{"hidden_size": 256, "norm": "layernorm", "norm_eps": 1e-05, "tie_word_embeddings": true, "parallel_block": false, "init_std_o": 0.00739, "optimizer": "adamw", "weight_decay": 0.18, "lr_head": 0.00943, "final_lr_fraction": 0.05, "batch_tokens": [16384, 32768, 65536], "dataset": "wikipedia_en"}
MLP neurons of a small language model. Each row is named by its layer, matrix (up: input weights) and neuron, and shows model dimensions 128-223. Each number is 128 + 32 x the weight over its row's rms, rounded and kept within 0 to 255.
Before each neuron's rows, "fires on" lists the tokens most often at its 100 highest values on Wikipedia text that the model never trained on.

fires on: "er", "d", "ed", "ar", "l", "al"
L6.up489 [113 121 118 135 162  60 145  99  87  85 214 103 106 139 140  92 122 152  73 118 174 157 133  67 163 186 137 108 176 142 103 121  94 134 105 121 145  82 187  92  75  96 149 195 129 120 112 123 120  90 117 104 155 133 123 102 150 113 110 206 108 118 129 139 118 162  93 141  86 109 143 103  87  99 178 145 133 161 154 139 143 162 162 100 194  72 116  87 117 138 140  94 127 119  95  97]

fires on: "s", "th", "ar", "al", "fi"
L6.up189 [126  99 192 103 105 105 151 162 121 119  74  89 142 101 195 161  82 131 143 108 164 138 136 168  77 166  90 164 127  90 129 100 136  94  73 146  82 120 129 117 122 117 141 127 125 141 125 126 117  75 129  65 115 112 200 168  95 167 145 135 170 114 169  81 100 108 136 150  96 124 168 133  87 141 157 109 169 160 106 148 147  97 107  80 171  99 108  38 102 131 120 133 159 147 122  84]

fires on: ":", ".", " place", "Th", " second", "ter"
L3.up70 [175 145 128 109  77  67 131 110 114 146 110  88 175 139 105 139 176 150 150 145 111 117 172 148 115 188 162  93 170  80  86 112 119 117  69 117 170  84 136 167  98 133 164 126 135 133 100 122 142 121  54 137 164 133 147 128 187 145 123  92 138 107 125 121  99 153 146  92 125 100 123 140 105  90 145 106 179 134  90 209 145 186 140 143 188 196  81 103  74  69 137 143 149 137 115 106]

fires on: "4", "3", "2", "6", "5", "1"
L3.up315 [118  86 129 102 124 126 162 145  80 145 121  98 122 140 172 133 152 130 142 109 112 151  88  62 180 126  92 149  87 101 147 125 161 109 119 150 137 152 131 144 156 144 122 135 139 116 116 137  67 132 122 135 186 218 113 175 154 104 151 146  84 157  94 124 107 104  99 126 160  77 157  99 135 124 157 102 185 146 107 126 182 161 178 148 110 125 163  60 159 122 137 124 112 132  99 122]

fires on: "s", "e", "t", "y", "p", "ar"
L6.up534 [126 112 156 150  73  75 158 135  57  97 130 131  74 123 169  84 158 135 137 133 171 153 167 141 167 115 138 193 137 139 142 124 135 115 156 111 106  91 165  82  99 150 169 127 149  69  73 111  91 106 169  90 133  55 109 113 168 149 129 145 128 145  92 187 107 148 111 122 120 107 195 154 105 110 142 112 129 121 158 132 130 106 163  88 148 141 103  95 139 153 165 114 167 106 119  58]

fires on: " ", " (", "r", " Al", " Su", " E"
L6.up836 [129 142  63 111 116 115 139 123 112  80 168 165 119 184 145  97 130  86 186  79  85  86 179 147 124 153 112 123 124 110  86  87  65  78 180 111  89  82 147  98 123 150 126 131 109 105  96 161 142 167 113  87 116 119 121 139 126 103  68  72 179  96 143 117  97  98 108 160 123 146 126  95 111  97 177 112 164 143 163 153 109 111 130 129 122 173 123 196 138 124  85 161 180  51  81 164]

fires on: "er", "ist", "ed", " mm", "yl"
L6.up96 [189 142 153  90 146 176 157 110  57  98 135 118 105 144 158 114 102 112  63  75 172 150 134  85 131  78 133 129 155 109 127 109 119 134 120 111 139 132 120  67 130 150 127 167 203 135 106 104  91 114 107 163 144 180  94 116 128  77 111 158 183 149 114 127 110 138 167 115 120 166 143  28 112  95 122  86 138 130 116 132 102 141 167  90 137 135 137 137 127 139  71  95 156 123 133  75]

fires on: " by", "ed", " Preced"
L3.up554 [144  92 172 111 114 160 109 166 136 123 127 169 153 117 162 197 168 136 141  84 170  68 146 126  75 157  95 144 118 140 135 113 155  85 164 152 119 158 128 128 165 153 135 130 143 106 122 163 165 133  73  91 151 187 100 117 122 128 129 116 134 133 141 143  91 127 109 136 142 101 150 101 174 132 118 111 106 134 184 172 172 146 147 104 146 190 127 117 179 139 144 136 101 177 138 133]

fires on: "s"
L6.up310 [ 67  86 175 142 117 100 172 126  59 163 136 130 115 144 131 109  82  89 200 186 124 186 151 131 126 113  96  95 144 153 118 135 109  51  96 146 157 109 177 105  87  53 128 149  76  82 136 120  91 109 124 129 156 149 149 149 117 128 112 156 103 149 115 141 121 113  66 143 107 112 140 108  67 106 116 168  72 166  76 103 175 143 139 118 148 158  81 167  70  85 150 119 119 168 112  76]

fires on: " the", "'", "-", " ", "o"
L3.up453 [131 114 138  98 176  74 144 101  49 152 111 153 183 105 150  69 119  69  66 161 117 101 114 138 143 175 119 116 134 142 119 140 161 165 177 129 151  91  75 154  68 136 120 115 161 131  78 151 118  79 116 168 163 109  70 136 113 162 127 151 148 118  91 144 122  79 186 129 144 104 134 202  53 114 111 112 200 136 150 154  86 177 123 119 142 143  97 106 124  94 145 135  58  91 157 149]

fires on: "ing", "ed", "B", "y"
L3.up525 [138  90  89 111  84 185 168 131 137 116 151  97 124 118 155 151 172 150 135  97 135 136 126 107 123 129  97 171 106 122 207 126 128 127 108 143 136 123 126 141 168 157 184 170 159 125 107 135  91 167 132 110 151 184 103 192  72  88 172 134 136 165 114 134 106 138 129 139 106  66 135  74 164 131 171 150 157 138 155 166 204 188 170 120  84 133 196  55 115 113 161 118  77 158  66 140]

fires on: "s", " after", " before", " into"
L6.up350 [164 130 161  96 104 109 136  68 118 104 187 123 112 137 114 129 145  99 135 121 125  78  91  50 132 125  91 162  85 169 153 128  99  86 224 166 150  97 162  77 113 144 132 139 127 131 102 171 100 136 151 183 123 126 131 176 105 192 164 117 129 216 141  91  78 197 180 145 100 125 162 124 172 156 153  85 142 136 161 126 159  97 126 152 111 101 136  98 150 100  68 134 119 162 176 151]

fires on: ".", "°", "/"
L3.up962 [101  78 148 120  98 130 141  85 149 156 179 131 173 147 177 125 181 134 168 148  84 124  68  64 115 159 196  56 166 140 156 114  82  93  86 144 195  80 109  83 122 129 146 126  83 140 109 173 108 169  92 111 145 201 148 147 182 188 175  99  41 111 141 189 108 167 107 115 141  39 169 100 125 112  94 151 110 126  82 184 177 147 167  47 169 161 141  83 128 114 133 154 157 123 137  98]

fires on: " of", " /", "°", " •", ":"
L3.up992 [186 134 131 104  97 195 116  89 147 126 117  89 135 136 149 125 136 138 145  88 135 127 128  88 116 155 141 143  90 164 135  98  43 110 123 104  86 150 110 135 162 142  92 126 154 134 113 172 139 116 108 117 158 159 148 154 144 178 191 101  98 165 116 202  83  97 125 139 139 144 139 122 157 127 154  77 107 127 130 113 169 105 221 145  92 155 196  95 133  64 139  92 185 163 122  86]

fires on: "0", "4", "5", "6", "8", "1"
L6.up222 [ 94  82 108 102 145  62 127 149 112  65 117 123  79 106 197 117 121 158 143 106  93 141 126 109 150 115 115 105 105 108 177 128 113 153 105 172 130  90 103 150 113 144 144 144 174 117  90 196 184  86 170 112  96 142 106 135 120 122 140 130 117 179 187  96  91 113 136 133 135 131 144 115 119  99  84 128 193 146 149 128 108 133 106  89 147 108 149 106  95  95 178 125 109 117 110 120]

fires on: "-", "use", " location", " code", " Albums", " information"
L3.up444 [116 140 136 129 100 139 122 143  66 138 128  92  65 112 137 124  68 115 150 128 149 193 159 121 158  76 171 156 103 102 138 131 139 141 159 138 130  69 145 125  73 113  91 118  82 106 121 142 115 163 129 147 144 136  53 163 158 160 167 143  88 178 155 120  82 141  79 169 103 137 137 131 126 133 131 146 147 149 173 155 166 123 190 155 114 125  69 106 137 163 156 130 123  77  85 108]

fires on: "y", "it", "at", "ak", "et", "t"
L6.up641 [119  50 165 138  92  78 120 154 152 116 112 110 105 145 100 106 165  88 172 135 167  91 107 119 161 110  94  94 167 116 124  97 118 158  93 169 167 105 159 131 112 121 128  81 159 121  79  89 132 126 130  68 180 125 125 135 170 163 193 111 138 201  55 161 170  69 137 101 118  74 159 139 122 100 149 121 184 126 101  96 122  83 164 109 136 136 181  91 172 162 144 124 150 150 114 108]

fires on: ".", ")", ",", "\n", " and", "),"
L3.up273 [109 118 124 128 138 145 133 128 113 147 188 110 204 140 122 174  92 157 127 180 232 142  51 192  86 109  89 170 137  95 116 133 152  69 146 181 140 179 132  16 174  86  99 144 111 127 137 187  96 136 139 127 169 134  99  76 119 165 174 139 142 132  71 165 128 159  43  75 118 105 103 109 145 105 187  74 107 137 127 139  97 137 149 156  46 115 171 102 144 119 152  74 145 112 154 146]

fires on: "-", "e", " ", "bil", "li", ";"
L3.up33 [102 115 139 108 101 158 128  91  67 127  90 158 124 138 130 124  73 162 136  72 113  93  96  65 116 146 134 111 151 120 156 125 199 170 121  90  85 110 124  92 131 115 103 144  80 143 122 143 164 118 119 102 186 186  93 112 159 134 133 136 128 100 169 125  45 101 107 130 129 172 211 135  81 124 125  64 162 143 164 149 134  88 126 133  89 116 183 126 155 130 110 133 105 130 119  86]

fires on: "'", "w", "See"
L3.up218 [199 118 113 111 199 154 155 147 136 146 177  74 136  98 136 174 102  59 142 187 161 130 119 119  76 161 137  98 192 142 164 120  79  89 133 131 157  90 146  89 133 139 148  83 121 114 163 192 133  86 113  98  86 146 112 143 176 109 124 146 150 131 149 107  82  94 121  57 144 105 138 100 131 100  74 146 119 126 182 131 110 142 117 109 123 122 119 132 172 141 159 132 104 153 119 100]

fires on: "d", "l", "ol", "s", "z", "n"
L6.up66 [126  72 117 133 131  95 103 103 138 150 140  58 126 119 155 189 122 112 124 149 152 137 139 109 188 127 122  97 167 153  77 109 107  74 143 120 130 139 204  91  92  92 152 112  66 102 114  88 122 130 109 145 172 136 103 104 127 124 110 176 118 144 121 111 167 166 105 173 107  92 131 116  72 130 165 134 145 149  86 131 123 162 144 189 182 103 104  72  85 136 147 124 161 161 127 109]

fires on: ",", "4", "2", "d", " ", "3"
L6.up451 [174 108  99 136 122 146 116 146 103 117 165 136 187 137  94 112 131 183 118 144 166  74 156 123  92 130  77 145 145 139 190  79 120  73 163 133 127  93 143 122 161  91 155  96  89 118  62 127 108 139 153  81 180 154 155  68  93 122 118 130  89 112 121 143  94 169 131 129  78 151 140 103 170  88 201 117 101 146 133 116 172 170 158 140 129  90 133 107 134 116 175 174 157  98 126  87]

fires on: " with", " for", ".", ":", "rough"
L3.up267 [132  85 148 110 144 110 162  62 127 106 153 112 131 118 123  95 135  98 114  88 128 136 166 111  45 127 157 101 163 103 109  94 107 174 141  95 162  86 137 119  95 128 157 148 147  98  89 155 147 122  83 129 185 161 146 112 171  99 163 129  77 107 168 163 105 140 110 155 143 147 157 128 155 119 105 179 129 126 130 144 136 190 141  49 147 164 108 124  73  88 128 130 178 123 145  79]

fires on: " pro", " a", " Pro", " world", " nation", " U"
L3.up524 [193 160 167 123 101  54 176 121 120 120 168  59 113  97 118 117  81 112 121 127 166 114 168 129 106 133 166 187 128 136  34 135  97 157  98 132 126  36 142  39 100 146 166 125  80  79 119 123 118 103 134 132  64  48  80 142 182 154  96 113 101 127  59 183 114 126 158 156 137 118  99 147 120 118 193 172 166 117 121  98 149 143 131 134 164 150  68 134 158 121  93 136 154  94 139 104]

fires on: " comp", " Preced", "final", " app", " medal", " Comp"
L3.up732 [166 127 131 128 180 163  81 136 106  98 117  88 115 105 107 117 158 113 175 121 161 131 177 106 107 115 154 104  64 129 160 122 122 106 150 111 131 150  99 111  97 115 152 117 102  97 137 165 125 105 100   0 132 140 127 138  64 144 116 107 133 126 150  99  66 168 154 117 126 140 132  75 119 127 155 143 140 139 150 128 153 109 136  82 165 172 164  97 161 164 154 145  87 158 116 164]

fires on: ",", ";"
L3.up469 [125  84  89 104 147 130 140 124 121  80 168 136 166 140 208 173 153 100 153  89 156 121  79 104  96 135 128 119  98  75 170 118 107  79 129 142 106  83 138 162 131 139 153 106  91 156 127 157  57 137  83  94 108 176  88 159 127  79 142 109  77 139 115 126 129 127  65 129 148 123 143 129 169 107 109 117 166 145 120 167 139 131 165  98 163 123  83 110 111  27 125 159 118 117 102  43]

fires on: "s", "2", " the"
L6.up355 [139 106 156 101  72 120 137 114  93 131  82 139 200 168 154 146 144 148 148  69 152 127 137 164  96 126  91 189 155 132  99 121 109 121 190 131 134 125 132  56 131 121 167 138  31 118 117 108 124 137 151  79 152 140 134 138 119 121 120 114  96  90 101 135 123 143 154 166 107  58  84 131 133 104 157  71 182 155  92 133 169 197 165  78 200 154  99  87 131 110 174 128 163 152  90 112]

fires on: "s", " ", "it", "ut", "amp"
L6.up831 [ 96 101 168 145 123 104  91 117  92  96  86 162 153 149 101  74 171 117 141  88 153 159  64 109 122 114 122  48  93  67 127 109 171 136 171 169 116 138 146  71  51  95 118 186 166  93 130 116 180 126 143 101 166  88 109  90 164 160  94 143 136 112  71 148 170  80 126 148 157  79 122 152  92  79 142 117 127 146 152  91 102 108 137 134 116 102 140 137 180 164 157 105 102  98 155 133]

fires on: " S", ":", " /", "www"
L3.up449 [194 160 134  99 142 164 113 118  88 138 116  85 114 165 161 105 138 139 178 133 117 122 182 110 143 149 148 187 118 121  90 120 122  49 131 193  76 166 108 137 176  99 113  90 168 115 125 168 108 125 100 125 179 167 100  94 114 134 169 129 148 146 123 127  90 105 160 110 138 103 103 138 107  92 144  93 118 141 141 154 137  87 198 131 132 172 178 133 122 118 143 163 204 172 186 111]

fires on: "hi", " I", " Ja", " he", "j", "ti"
L3.up475 [125 136 187 139 148 152 145 129  91 101 137  98 175 158 136 160  59  63  86 145 224  70  98 172  93 118  94 160 176 126 103 112 136 138  86  73 105 110 116 129 117 109 119 121 139 128 146 140 154 115 112  94 119  95 118 148 121 132 167 141 142 130 152 150 176 191 114 122  73 136 137 148 111 108 171 178 103 139  67 104 200 110 157 127 135  89  80 108 117 182 129  90 105  99  62 166]

fires on: " D", " L", " R"
L3.up993 [140 133 121 130 126 107 125 145 133 158 155  96 156 139 157 133 101 112 131 117 134 115 157  71 171 172  72 121 149 104  80 116 123  50  95 155  87 129 159 105 159  86  59 106 134 107  96 143 101 154 127  84 110 173 102  99  60 133 140 159 168 142  94 139 165 100 130  66  89 118 121 100  81  82 161 147 152 119  92 121 143 126 148 184 140 150 136 118  56 123 125 141 170 130 104 122]

fires on: "s", "ir", "r", "ers"
L6.up379 [135 117 114 137 131  96 112 139  96  80 119 148 107 163 166 169 127 114 130  71 167 155  62 116 135 152 137 150 154 115 139 116 134 125 111 124 148  81 171 164 155 106  90 153 166  97  89 117 147  90 147 117  83  66 175 139 109 127  70 142 109 176 126 116 188 150  66  71 107 143 112 156 115  87 150 142 156 157 162 140 135 123 149  85 147 108 140 118 121 118 131 114 131 119 129  90]

fires on: " W", "S", "C", " D", "B", " R"
L6.up1006 [136 162 184 130 116 122 158 153 133 135 185  90 177 117 118 106 129 116 167 121 171 121 118 116 107 161 117 130 121  97 120 119  99 108 159 149  63 151 108 112 138  74  89  99 146 138 108 168 146 144  87 112  79 121 140 121 158 134 178 110  72 138 125  85 161  78 140 100  62  94 126  63  97  93  77 129 147 117  94 115 103 118 207 168 107 136  92 122 129 129  43 109 151 168 145  99]

fires on: " |", " ", ".", "us", "'"
L6.up970 [155 104 118 117 121 176 160 123  69 163 137 171 108  76  80 107  64  99 124  95 175 130 105 139 162 106 101 103 157 150 114  87  92 129 167 174 147  85 137  91 133 155 152 135 132 122 138 146  86 131 132 142 130 114 125 124 106 128  96  87  96 122 142 200  83  75 163  90 145 139 207 102  52 100 119 118 123  97 169 120 102 186 133 178 104 102 120 152 140 127 149 106 118 127 182  84]

fires on: "ly", "e", "ist", "s", "al", "o"
L6.up722 [126 117 160 122 112 139 168 113  91 113 185 131 111 170 145 149 105 123 176 104 160  89 135 119 185 134  98 158  96 126 110  81 121  78 213 125 113 111 132  75 102  73 135 183 177 130 152 122 132  85 115 128 135 122 108 174 119  75  76 172 132 120  99 115  73 104 155 153 136 155 164  95  93 134  98 118 181 144 137  90 142  56 171 128 110 171 148 119 150 154 116 151 127 145 134  73]

fires on: "-", " (", " a"
L3.up26 [152 131 139 114 176 112 126 117  33 125 123 101  82 140 123 130 103  76 123  65 128 154 181 110 148 117 144 148  66 115 160 108 131 147 163 111  96  67 164 130 104 127 136 112 114  95 122 176 128  98  22 107 118 150  79 183 156 146 124 144 137 108 167  85  74  97 152 179 136 139 141 165 107 138  81 137 219 145 173 138 128 124 127 135 128 161 131 130 129 116 136 128 118  85  65 125]

fires on: ":", " is", " are", " which", ",", "="
L3.up284 [154 164  90  97 179  81 157 109 118  92 171  31 133 134 146 196 165 100 140 109 107 128  86 117 131 115 167 188 107 106 152 124 132  85 104 119 120  83 124 137 160 109 102 129 155 112 125 193 171  82 108 120 150 174 101 167 180 138 222 114 128 183 127  88 157 160 102 160 125 142  96 100 145 126 112 107 151 137 130 179 129 155 129 134 200  87  96 115 126 106 155 110 157 167 147 103]

fires on: ";", " de", " but", " El", " no"
L6.up898 [152  97 120 184  95 112 175  51 147 126 135 138 141 153 124 147 193 135 121 111 103  96 126 116  83 107 116 141 120  74 106  89  91 143 165  93 125  82 103 104  97  71 148 170  85 141  92 223 173 135 115  59 170 141 121  91 114  84 139  88 113 121  78 135 143 118 123 116 163 111  94  88 136 111 174 125 165 134 131 171 146 164 118 178 170 145 130 176 139  90 142 145 131  97  76  86]

fires on: " and", "m", " I", " =", "mo", "-"
L3.up548 [134  82 146 114 115 152 122 135  99 156  94  91  64 116 134 142 132  84 108 128 157 153 137 165 133 155 132 169  83 106 128 105 183 151  81 109 144 104  94 136  88 113 141 113  92  96  83 128 120 135  53 134 127 177  81 179 156 164 128 173 105 105 112 138  87 108 136  94 161  91 160 109 154 135 120 165 210 143 134 118 187 171 136 118  93 141  84 138 101 119 147 155 164 105  72  97]

fires on: "ed", ".", "um"
L6.up26 [141 100 122 109 154 163 158 108 154 142 173 100 100 133 199 126 147 154 137 110 204 180 122 122  86  99 136 145 191 145 159 118 136 103 132 168 118  89 144 112  78 147 117 123  79 118  61 121  65 202 126  53 126 210  98 116 162  89 118 154  39 108 119 168  97 104 114 142 164 107  88 150 139 122  92  68  90 157 142 107 182 135 104  77 129 138  91 115 106 160 149 130  98  89  95 107]

fires on: "0", " the", "6", "the", "3", "9"
L6.up533 [171  71 150 103 133 102 112 157  80 119 119 112 108 107 163 131 139 132 136  77 199 174 157  94 122  73 131  97  95 116 198 139 194  96 114  78 124 112  99  62 116 115 108 123 146 134 123 137  78 137 117  91 164 112  97 150 106  68 101 150  87 140 150 162 119 112 115 102 135  95  60 130 126 152  91 123 176 192 151 174 153 149 102 106 136 138 144  80 134 137 126 122 150 139 127  51]

fires on: " in", " (", " on", "/", " Total"
L3.up20 [183  49 128 118 197 169 143 100 145 119 140  89 105 113 162 110 128 153  98 121  92 179 171  75 142 109 171 135 135 150 135 122 108 163 135 142 169 109 135  77  99 129 126 137  98 110 147 166 147 106 127 161 126 148 151 131 192 169 131 143  69 138 104 159 114  97 160 133 161  75 162 142 111 136  76 111  74 131 134  91 119 169 186  75 118 154  79 125 165  78 142 152 161 134  79 100]

fires on: " \"", " (", ","
L3.up700 [149 139 120  99 153 155 139 117  91 177 167 107 172 140 122 167  84 147 132 117 156 115  75 110  72 159 119 169 175 104 111 113 186  82 166 157 170  92 153 113 126 102 103 131 122 102 139 198 132 162  91 121 138 157  53 127 136 127 164 130 133 139 165  49 111 143  84  41  68 107 145  89 176 141 118 118 177 123 116 180 114 130 162  98 178 125 117 104 149 129 107 161 123 127  93  31]

fires on: "–", "2", "e", "ly", "0", " to"
L6.up760 [135 131 161 116  85 184 118 124  63  92 133  99 128 126 158 167 118 164 137 104 136  89 115 129 125 168  96 126 128  92 134 119 193 169 158 125 139 121 188  79 180 116 105  85 154 149 114 169 153 117 125 104 142 148 120 114 190 150 135 171 133 150  83 154  96  96 145 109  90 127 106 163 137 119  92  61 190  89  87  88 126 149 115 124 135 107 163 137 164 129 105  78 153 163 135  97]

fires on: " pro", " to", "ho", " Pro", "lo", "{"
L6.up115 [143 114 134  89  78 114 152 115 111 108 120 124 123 133 119 108 109  71  63 108 206 141 118  77 143 165 151 158 197 156  79 114  79 206 148 105  99  33 107  94 102 169 133 155  48 120 155 139 166 155 114 117  67 106  77  86 179  57 170 174 177  93 122  87 126 135 146 142 140  94  73 198 136 101 168 182 128 151 121 118 131 126 127 107 170  91  85 187 158 126 139 136 151 106  79  67]

fires on: "1", "2", "e", "3", "."
L6.up706 [151 118 162 123 143 158 120 143 117 105  96 117 170  75 134 167 121 211  95 125 145 134  79 108 134 152 126 176 146 126 133  70 162 107 125 140 118 102  89 103 142  51 148 112 160 121  90 110 111 107  92  87 186 148 102 156  96 143 205 177 162 180  84  93 126 129 142 124 112  89 133 142 170 137  93  66 156 152 174 116 114 135 193  71 127 113 162 107 124 154 126 107 135 104 119  92]

fires on: "-", "1", " the", "'", "2"
L6.up830 [126 164 126 129 105 117 101 137 127 105 146 146 115 118 182 117 168 101 110 147 119 113 131 122  98 163 146  85 126 126 131 122 152 107  84  97 140  85  55 118  67 151  82 139 123 116 147 204  83 136 123 123 116  65 134  87 130 100 129  91 143  89  98 139 123 135 158 111  72 138  88 195  26  45 112 132 120 182  80 119  96 161 141  64 149 174  88 155 124 117 139 154  65 124 181 142]

fires on: " a", "s", "'", " an"
L3.up19 [134 122 143 124 175 105 138 133 132 134 112 127 132 142 129 181 123  73  96 106 168 123 191  82  72 145 126  71 182 100 145 135 112 193 158 122 104 101 116  90 105 131  85 145  87 102 136 141 138  98 129 117 100  86  55 166 184 189 130 202 196 135 140 179 145  85 167  84 101 126 141 124  78 118 116 141 110 147 141 133 149 137 107  88 200  90  52 123 151 141 115 158 136  94  91 119]

fires on: "'", "me", "\""
L6.up942 [108  80 120 149 146 110 156 158 143 107  60 131 130 131 177 166 142 145 113  97 128  74 130 136 103 158 116 175 134  91 142 115 154 213 148 135 198  98 159  96 148 108 167  80  99 121 100 120 139 165 139 137 153 159 152 194 196 140 130 123  78 166 163  76 132 157  70 154 120 118 137 124 121 112 124 121 148 155  96  96 131  98 127 143 109 106 148 104 156 103 139  95  64 142  68  77]

fires on: " comp", " began", " medal", "-", " been", "=="
L3.up237 [172 158 211 122  56 161 131 125 130 147  86 135 129 126 148  94  88 131 153 103 122 192 169 170  57 146 136 156 128 129 106 154 160 133 182  92 118 131 125 120  87 144 126 141  93 122 110 211 154 126  88 114  97  98 154 167  95 168 111 126 103 150 177  69  68 148 122 125 119 117 162 159 191 137 109  85 128 167 148 140 182 131 111  89 116 188 135 140 145 111  98 151  90 129 140  97]

fires on: "s", "|", " S", " |"
L6.up125 [125  72 138 175 152 159 125 134  95 113 105 100 124 133 111 106 104 114 164  83  87 128 172 123 117  90 105 154 150 111 203 121  97  54 108  98  99 187 101 153 118 130 189 163  96 133 110 151 131  30 123 142 162 122 187 109 123 183 134 145 160 144 122 130 160 164 147 105 142 155 142 108  22 124  77 135  86 126  55 125 131 141 174 139  97 160 102 136 118 164 129  83  96 161 145  68]

fires on: "er", "der", "ner", "mer", "9"
L6.up273 [176 137  96 110 127 148  80 165 154 107 143 100 114 127 135 167  94 146  94 117 145 113  70 103  81 130  28 146 110 151 100 118 126  60 117 146 165 146 160  96 141 106 129 159 123  80 112 108 130 161 144 176 152 140 107 129 119 137  94 150 102 140 185  79 121 142 149 119  89 116 196 143 102 132 106 143 103 137 139 110 178  95 134 142 135  79 138  60 120 148 101 100 126 116 125 130]

fires on: "6", "1", "0", "5", "8", "4"
L3.up974 [161  75  86 110 110 130 123 170  53 123 119  49  35 118 171 122  83 143 139 100 113 185 147  56 191  99 188 152 155 132 191 122 121 159  78 138 112  73 142 119 119  69 131 145 124 114 134 169  80 154 117 112 138 130 123 192 159 132 132 133 106 139 132 150  63  98 158 142 147  65 161  79 107 112  90 127 195 118 136 148 181 139 123 143 157 108  63 117 167 134 150 115 115 109  78 117]

fires on: ":", " place", " code", " Website"
L3.up541 [202  99 112 109  50 135  90  72 132 128 133 159 163 156  99 168 136  80 120 116  95 115 150 146 112 133 127 137 169  91  86 116  87 126 139 121 109 128 117 128 138 165 122  51 161 128 108 186  95 189  77 149 113 138 123 102  72 158 190 130 170 175 107  84  98  98  92 106 104 130 138 141 151 101 149  89 183 130 139 153 157 154 222 156 147 115 190 120  72  80 140 180 112 176 126  83]

fires on: " re", " de", " \"", " un", " (", " non"
L3.up515 [152 131 135  86 161 152 170  70  99 124 207 147 148 142  74 136 113 170 110 122 118 151 102 109  81  98 185 160 148  61 116 115  89 142 140  99  92  85 153 158 100  96  84  73  72 140 157 213 191 158  65 116 141 141  87 122 133 182 150 116 110  93 168 137 158 142 143 108 134 135 146 177 163 103 121 145 110 141 143 175 106  99 153  84 170 142 149 149 165 113 102  93 122  91  68  86]

fires on: "'", "\""
L3.up854 [172 167 157 105 129 162 151 128 116 153 136  71 123 128 117 138 112  98 125 130 158 127 150 130 100 186 153 153 148 130 135 120 121  51 174 103 214 167  87  53 113 132 135 152 178 124 117 181 128  54  93 113  81 133 102 156  99 135 176 149 121 168  93 100 150 182 115 126 119 138 102  71 102 114 141  96 167 138 152  82 125 146 147 113  89 132 121 107 146 127 165  77 115 119 119 161]

fires on: "s", "un", "ut", "v"
L6.up559 [ 99  58 107 130 140 103 103  92  75  70  88 161 111 108 117  88 167  55  58  87 172 105 116  93 171  83  71  91 165 119 132 115 167 152 108 106  87 116  87 144 109 181 126 188  67  87  81 105 116 182  91 127 188 131 144 132 133  91 117 192 164 166 175 101 143 114  96 132 140 152 142 164 107 106 151 144 141 157 115 144 138 127  97  87 116 129 158 147  89 138 146 122 122 160 165  87]

fires on: "ed", "2", "d", "ac", "p", "r"
L6.up347 [122 105 146  74  62 159  91 145  63  73 101 112 107 138 127 107 129  83 150 118 153 111 119 115 160 139  95 139 119 159 179  94 113 130 108 158 101  96  85 129  93 159 161 143 127  91 127 115 123 177 123  95 131 174 156 115 106  79  60 165  67 122 146 148  96 123 175 144 100 147 113 135  96 135  82 142 140 161 148 145 113 146 142 110 198 167 136  87 180 115 111 155 150 142  97  88]

fires on: ":", ",", ";"
L3.up274 [148 127  95  92 170 147 150 107  83 137 138 111 180  98 188 139 120 126  71 120 177 160  77 176  82 146 121 176 143 147 140 128 115 122 159 121 115 112 153  79 135 122 106 102  98 128  85 146 115 164  97 151 107 162  82 155 131 146 154 134  69 123 112 153 130 143  59 138 107 133 177 173 201 123  96 109 117 168 134 165 174 148 142 122 114 141 130  89  88  76 136 152 168 125 110  48]